python train.py --norm="rmsnorm" --norm_eps=1e-06 --rope_fraction=1.0 --attn_scale=0.0884 --init="normal"
MLP neurons of a small language model. Each row is named by its layer, matrix (gate and up: input weights; down: output weights) and neuron, and shows model dimensions 320-383. Each number is 200 + 30 x the weight over its row's rms, rounded and kept within 0 to 999. A neuron's up and down rows have the sign that makes its largest values positive.
After each neuron's rows, "fires after" lists the tokens most often just before its 100 highest values on Wikipedia text that the model never trained on.

L6.gate87,204,192,200,182,248,146,242,204,176,167,213,178,232,163,186,202,215,188,232,186,228,231,213,200,157,168,163,184,263,137,208,149,172,232,199,191,216,188,156,195,219,196,196,258,170,224,224,240,226,211,219,201,229,146,201,191,196,237,193,234,190,248,248,197
L6.up87,222,192,189,138,231,201,200,142,157,156,203,175,240,185,199,145,210,227,208,201,187,220,225,175,169,195,176,213,223,191,242,198,154,216,246,191,229,229,186,217,191,206,140,227,151,208,209,186,244,151,193,209,256,202,214,200,187,159,204,173,166,185,228,195
L6.down87,209,204,222,145,176,167,198,167,145,207,168,171,230,177,188,154,192,203,215,214,208,213,209,224,153,171,190,207,195,180,238,189,187,229,220,195,200,263,211,269,183,194,167,208,162,188,210,190,217,191,201,213,224,269,240,210,204,168,225,175,142,159,256,232
fires after: "\n", "0"

L15.gate913,219,212,215,150,185,171,219,138,186,137,155,201,210,214,225,197,239,158,190,130,172,197,193,212,183,216,202,233,238,174,190,146,169,208,224,148,206,276,168,186,198,189,193,221,200,176,256,184,177,198,164,216,152,197,234,134,143,244,134,204,192,173,266,154
L15.up913,251,172,244,204,252,236,200,187,268,236,229,219,196,153,269,207,238,135,207,157,155,183,198,168,211,261,215,230,215,189,222,202,184,193,281,254,203,181,196,199,200,182,245,187,208,240,194,217,222,197,167,246,233,191,137,201,232,194,197,194,195,132,216,224
L15.down913,171,200,200,141,170,202,219,213,219,212,187,235,165,160,195,263,210,218,176,210,183,213,171,178,225,194,229,192,271,167,229,178,228,179,198,163,196,211,211,187,211,153,222,199,211,252,164,181,233,219,212,210,163,192,201,165,189,139,163,170,198,198,204,192
fires after: "9", "8", "6", "7"

L2.gate150,169,243,193,172,187,194,214,233,187,195,175,197,192,226,184,186,156,179,232,203,174,181,204,223,223,215,236,227,182,163,183,138,203,214,178,248,200,179,207,249,183,160,258,259,225,177,194,219,148,198,200,189,172,185,201,201,205,201,205,218,200,150,216,214
L2.up150,295,260,229,223,232,192,226,193,229,218,194,193,228,174,191,192,174,139,211,226,145,221,240,192,228,198,205,245,207,153,243,204,212,247,219,211,207,186,172,206,199,161,233,245,204,257,202,214,201,211,200,222,210,160,219,157,206,191,197,213,175,168,245,201
L2.down150,177,169,234,159,208,258,197,188,243,197,151,183,204,192,187,268,163,224,188,199,186,205,167,148,193,210,163,174,193,222,187,263,212,198,218,211,202,206,213,149,221,248,171,154,199,214,208,218,207,224,199,224,230,218,208,179,217,192,239,178,212,207,182,161
fires after: "0", ".", "8", " the"

L7.gate635,197,238,212,208,212,237,239,207,144,146,244,222,142,177,187,226,250,207,192,258,217,135,230,217,238,159,195,220,193,188,220,202,200,256,254,210,202,209,212,258,179,215,195,200,242,173,230,150,186,168,303,178,211,137,147,219,218,172,182,191,170,193,214,193
L7.up635,247,209,195,190,206,217,203,202,221,209,177,242,174,176,182,218,161,199,174,210,148,198,216,184,172,246,174,211,207,168,183,172,199,162,162,157,252,215,163,140,183,210,196,191,208,182,172,175,188,204,244,153,221,252,222,154,134,216,158,167,203,217,192,154
L7.down635,244,249,191,166,168,184,190,234,171,199,193,237,123,156,253,201,202,213,244,177,145,185,236,219,239,201,167,204,188,214,221,230,183,173,204,211,199,193,194,216,231,182,210,206,227,204,170,215,157,200,253,195,146,174,194,176,194,207,196,234,246,190,198,209
fires after: "9", "0"

L7.gate47,204,215,232,200,227,110,248,225,172,177,193,166,184,160,228,167,178,212,184,210,214,224,232,230,199,208,198,151,234,184,214,182,200,206,191,246,202,199,179,202,169,232,228,205,190,240,210,229,201,218,247,183,255,205,203,231,214,210,208,223,155,217,230,192
L7.up47,183,187,224,177,248,160,205,174,165,202,191,178,235,166,234,146,153,199,189,189,218,189,150,198,182,267,215,220,194,189,180,207,204,204,202,227,178,235,215,197,169,205,186,224,162,246,202,192,118,188,217,211,221,257,219,193,248,228,270,157,202,174,178,143
L7.down47,223,172,246,90,228,187,243,142,210,227,190,181,221,187,216,148,152,164,185,207,193,192,170,220,185,227,218,207,232,193,172,204,193,191,190,187,209,212,212,205,176,182,178,179,173,194,196,208,145,184,244,234,160,220,175,219,238,196,257,154,214,149,179,155
fires after: "\n", "-", ")", " |"

L13.gate512,222,207,250,201,204,191,272,198,176,212,189,215,188,232,155,199,273,175,218,207,244,244,144,205,237,233,225,225,209,193,207,175,161,198,211,203,224,171,124,158,200,227,272,197,209,231,212,167,134,164,227,173,211,199,141,168,205,188,209,223,210,145,182,190
L13.up512,251,249,179,198,205,178,199,179,146,229,267,195,236,140,199,231,201,220,202,232,186,203,229,215,197,220,171,173,258,206,207,199,201,242,174,213,200,231,210,220,153,218,228,175,152,248,207,187,245,231,242,212,252,165,211,189,141,165,179,195,192,223,222,189
L13.down512,242,258,204,168,210,221,249,216,162,151,216,201,193,137,213,202,223,193,186,204,185,157,181,238,197,212,203,242,238,206,203,247,226,168,218,278,208,133,186,155,196,194,227,186,182,169,204,170,130,191,268,199,174,163,197,198,219,155,148,183,207,194,221,215
fires after: " (", "9", "8", "1", "0"

L7.gate272,239,222,199,152,263,185,234,199,152,192,178,215,190,206,201,200,209,225,215,182,217,193,154,222,216,172,185,217,194,133,229,132,203,245,210,231,193,179,189,194,272,189,186,247,194,156,233,170,170,197,226,177,238,188,169,223,169,222,186,244,216,196,209,233
L7.up272,214,213,218,173,187,200,207,238,179,211,201,204,227,226,196,185,219,192,245,226,172,199,171,175,235,241,157,157,238,225,230,186,217,187,251,241,244,219,211,131,193,212,204,153,183,253,215,239,160,133,199,225,236,220,196,212,234,153,230,254,213,236,208,175
L7.down272,181,243,170,164,182,232,213,204,164,191,207,195,224,191,174,146,176,185,262,185,190,246,214,206,211,194,183,179,216,240,241,188,214,198,243,257,204,189,206,141,218,138,212,145,184,190,234,213,169,202,241,197,259,175,195,208,234,145,198,217,188,204,213,193
fires after: "9", " the", "0", "th", " "

L7.gate414,240,219,250,183,258,193,203,217,197,172,216,223,193,179,196,211,262,232,218,188,242,193,161,186,261,209,198,216,198,176,219,153,154,274,209,164,186,183,187,183,170,201,146,204,198,259,204,170,178,216,178,215,197,176,154,152,220,160,164,190,202,178,201,167
L7.up414,250,199,160,209,212,225,211,183,172,189,227,170,173,201,200,217,196,203,193,151,214,197,177,157,223,282,235,259,202,190,167,177,221,211,225,164,223,155,219,205,221,244,281,182,171,166,182,199,206,215,197,170,234,187,201,194,209,171,190,213,150,230,185,125
L7.down414,236,190,204,145,185,215,213,204,189,193,185,220,170,162,197,194,185,245,211,164,201,205,141,140,165,232,181,249,194,180,179,202,220,248,211,177,178,209,207,232,234,202,200,246,258,224,168,205,171,214,182,169,171,155,201,188,141,167,208,173,174,192,137,184
fires after: "1", "8", "7", "3", "2", "9"

L18.gate766,180,180,225,145,209,239,188,233,158,192,205,206,157,173,215,191,246,175,205,204,232,213,197,184,218,199,226,212,185,229,224,228,213,240,221,230,273,212,188,234,168,214,232,198,232,223,225,178,191,188,231,227,230,228,177,181,167,139,153,190,203,162,230,181
L18.up766,176,192,183,186,208,197,149,195,228,197,173,234,188,216,236,154,152,259,221,189,232,229,208,200,173,190,224,183,158,162,205,253,169,264,170,182,177,245,204,173,232,215,199,172,210,229,203,190,236,239,178,191,277,195,261,172,138,172,202,204,130,219,192,212
L18.down766,280,226,176,155,219,180,234,184,212,210,169,134,196,169,205,250,185,191,209,180,137,199,180,195,190,269,186,226,177,194,188,176,211,194,147,208,221,177,201,196,245,187,242,152,246,140,197,143,154,232,200,194,192,204,155,165,213,207,218,177,222,167,160,225
fires after: "0", "9", "2", " ", "–"

L7.gate273,189,237,196,122,194,230,224,204,188,222,216,238,217,190,183,152,191,257,182,218,199,195,149,197,182,204,170,155,222,157,248,170,180,198,209,166,254,194,188,240,230,207,155,270,158,201,205,187,222,213,217,163,211,179,192,214,137,231,162,161,197,152,228,222
L7.up273,218,171,224,172,203,127,241,243,208,187,181,213,163,212,173,180,215,216,246,240,178,158,205,202,242,217,162,197,197,154,176,191,162,173,224,194,184,138,199,220,251,176,216,136,187,245,234,208,190,197,135,180,175,182,183,170,211,181,157,150,218,144,175,209
L7.down273,219,174,197,161,200,160,208,238,243,220,142,212,188,188,214,187,211,156,263,219,153,123,216,191,209,183,172,169,158,186,215,232,202,148,235,208,204,135,194,190,229,178,222,150,196,185,236,244,218,226,155,208,174,217,195,170,170,186,131,150,200,175,160,201
fires after: "2", "0", "1", " ", " in"

L6.gate575,150,291,214,218,209,203,193,211,210,203,234,216,201,167,222,139,222,225,169,193,186,223,176,213,200,202,260,190,173,195,187,196,216,234,217,171,185,190,284,158,174,199,203,234,163,194,221,179,167,234,217,232,222,154,231,192,226,189,185,204,203,171,233,222
L6.up575,208,198,212,176,220,165,190,221,200,235,159,176,192,195,226,167,188,178,189,251,175,247,223,195,206,249,196,165,229,155,224,211,199,187,174,190,264,181,170,198,210,185,172,276,209,167,231,216,211,188,199,149,197,195,203,231,204,191,184,187,159,230,201,191
L6.down575,231,195,163,239,196,176,214,198,175,227,212,161,252,173,160,187,201,233,155,208,204,210,227,169,185,179,210,136,159,172,213,245,218,135,260,190,196,217,194,156,189,196,145,256,200,162,177,232,216,201,184,178,230,202,217,183,274,145,225,172,194,197,201,214
fires after: " ", ".", " (", "b", "S", " S"

L7.gate915,215,190,269,199,206,182,245,156,183,203,205,210,194,177,132,165,189,199,166,155,226,239,244,206,210,173,215,192,284,166,179,198,180,171,202,246,154,172,184,203,235,193,178,242,203,248,209,193,153,185,218,228,163,190,232,122,213,211,137,244,227,189,215,187
L7.up915,229,198,144,223,228,180,170,218,219,178,195,181,187,244,220,237,207,208,197,226,185,219,152,172,231,225,216,153,139,248,174,169,218,202,205,220,225,227,219,209,147,198,222,137,196,154,223,187,245,214,197,184,207,203,195,213,212,212,219,194,191,229,215,188
L7.down915,166,158,241,135,142,190,212,171,129,212,186,220,186,188,162,181,194,167,199,140,214,233,192,200,184,197,193,236,262,159,181,187,194,196,206,191,130,206,179,225,220,191,181,225,206,185,186,156,161,214,212,201,151,202,216,154,209,200,155,223,211,156,196,212
fires after: "9", "3", "4", "5", "6"

L2.gate780,219,239,203,126,258,220,239,241,185,175,246,210,138,188,218,160,225,255,216,173,240,203,163,226,185,228,236,141,210,193,229,190,198,168,177,189,212,181,167,185,232,207,194,187,177,188,188,226,195,267,138,100,267,189,219,195,210,182,227,231,178,181,187,196
L2.up780,192,244,237,210,250,190,229,215,212,160,228,204,204,203,198,256,234,192,214,165,230,226,239,236,168,231,183,200,230,162,209,168,146,164,253,232,199,160,265,188,229,160,204,162,202,254,211,201,179,195,182,185,220,237,198,214,200,203,183,170,195,188,210,178
L2.down780,227,222,201,250,227,192,239,204,239,154,233,232,226,194,184,217,222,155,224,186,212,208,231,219,193,213,189,209,216,161,206,217,140,199,271,220,186,154,248,209,241,154,223,182,184,200,215,203,218,166,178,238,241,276,219,207,178,184,140,211,194,187,186,213
fires after: "8", "–", "9", "2", " "

L8.gate107,197,177,187,161,214,147,239,181,146,195,251,215,246,218,211,171,155,202,181,194,165,243,152,171,204,213,208,226,175,184,201,180,225,205,230,225,222,192,155,168,204,190,222,240,182,203,186,226,222,204,273,153,229,189,204,243,202,225,217,182,146,196,204,201
L8.up107,236,204,209,188,238,158,214,160,180,253,198,178,188,151,220,163,182,210,166,254,212,237,182,172,198,237,170,247,227,203,234,232,221,184,237,215,209,162,151,222,211,215,159,189,162,244,214,193,212,172,198,224,159,171,211,231,274,232,166,134,168,160,234,220
L8.down107,204,194,178,259,251,214,205,194,213,232,243,158,155,156,179,188,177,155,160,200,254,208,197,184,210,206,188,190,211,189,221,249,234,197,242,191,195,217,188,204,201,234,129,165,214,226,221,215,209,190,171,240,147,190,233,188,257,189,184,210,182,144,195,191
fires after: ".", " =", "\n"

L8.gate514,254,216,194,227,150,177,250,222,220,208,234,188,240,197,208,198,224,210,151,187,207,210,200,167,228,177,203,216,197,202,149,178,248,191,159,185,178,116,199,157,174,159,248,257,132,205,229,209,198,176,220,228,192,164,262,206,170,190,236,216,204,209,162,213
L8.up514,198,163,214,207,172,143,156,198,204,234,205,156,199,210,216,226,191,150,171,201,224,233,195,210,224,180,217,221,134,183,195,267,216,177,216,205,187,112,173,167,225,167,194,228,206,269,199,248,225,225,206,197,154,171,226,193,189,176,205,126,246,186,185,210
L8.down514,131,164,235,172,231,158,144,181,181,194,199,182,178,198,219,226,122,173,270,233,196,215,204,211,171,199,137,197,185,182,222,270,203,217,236,251,193,202,190,150,224,229,147,194,216,183,179,194,199,220,169,149,169,190,156,223,227,153,165,198,207,201,227,218
fires after: "\n", ")", "-", " (", " "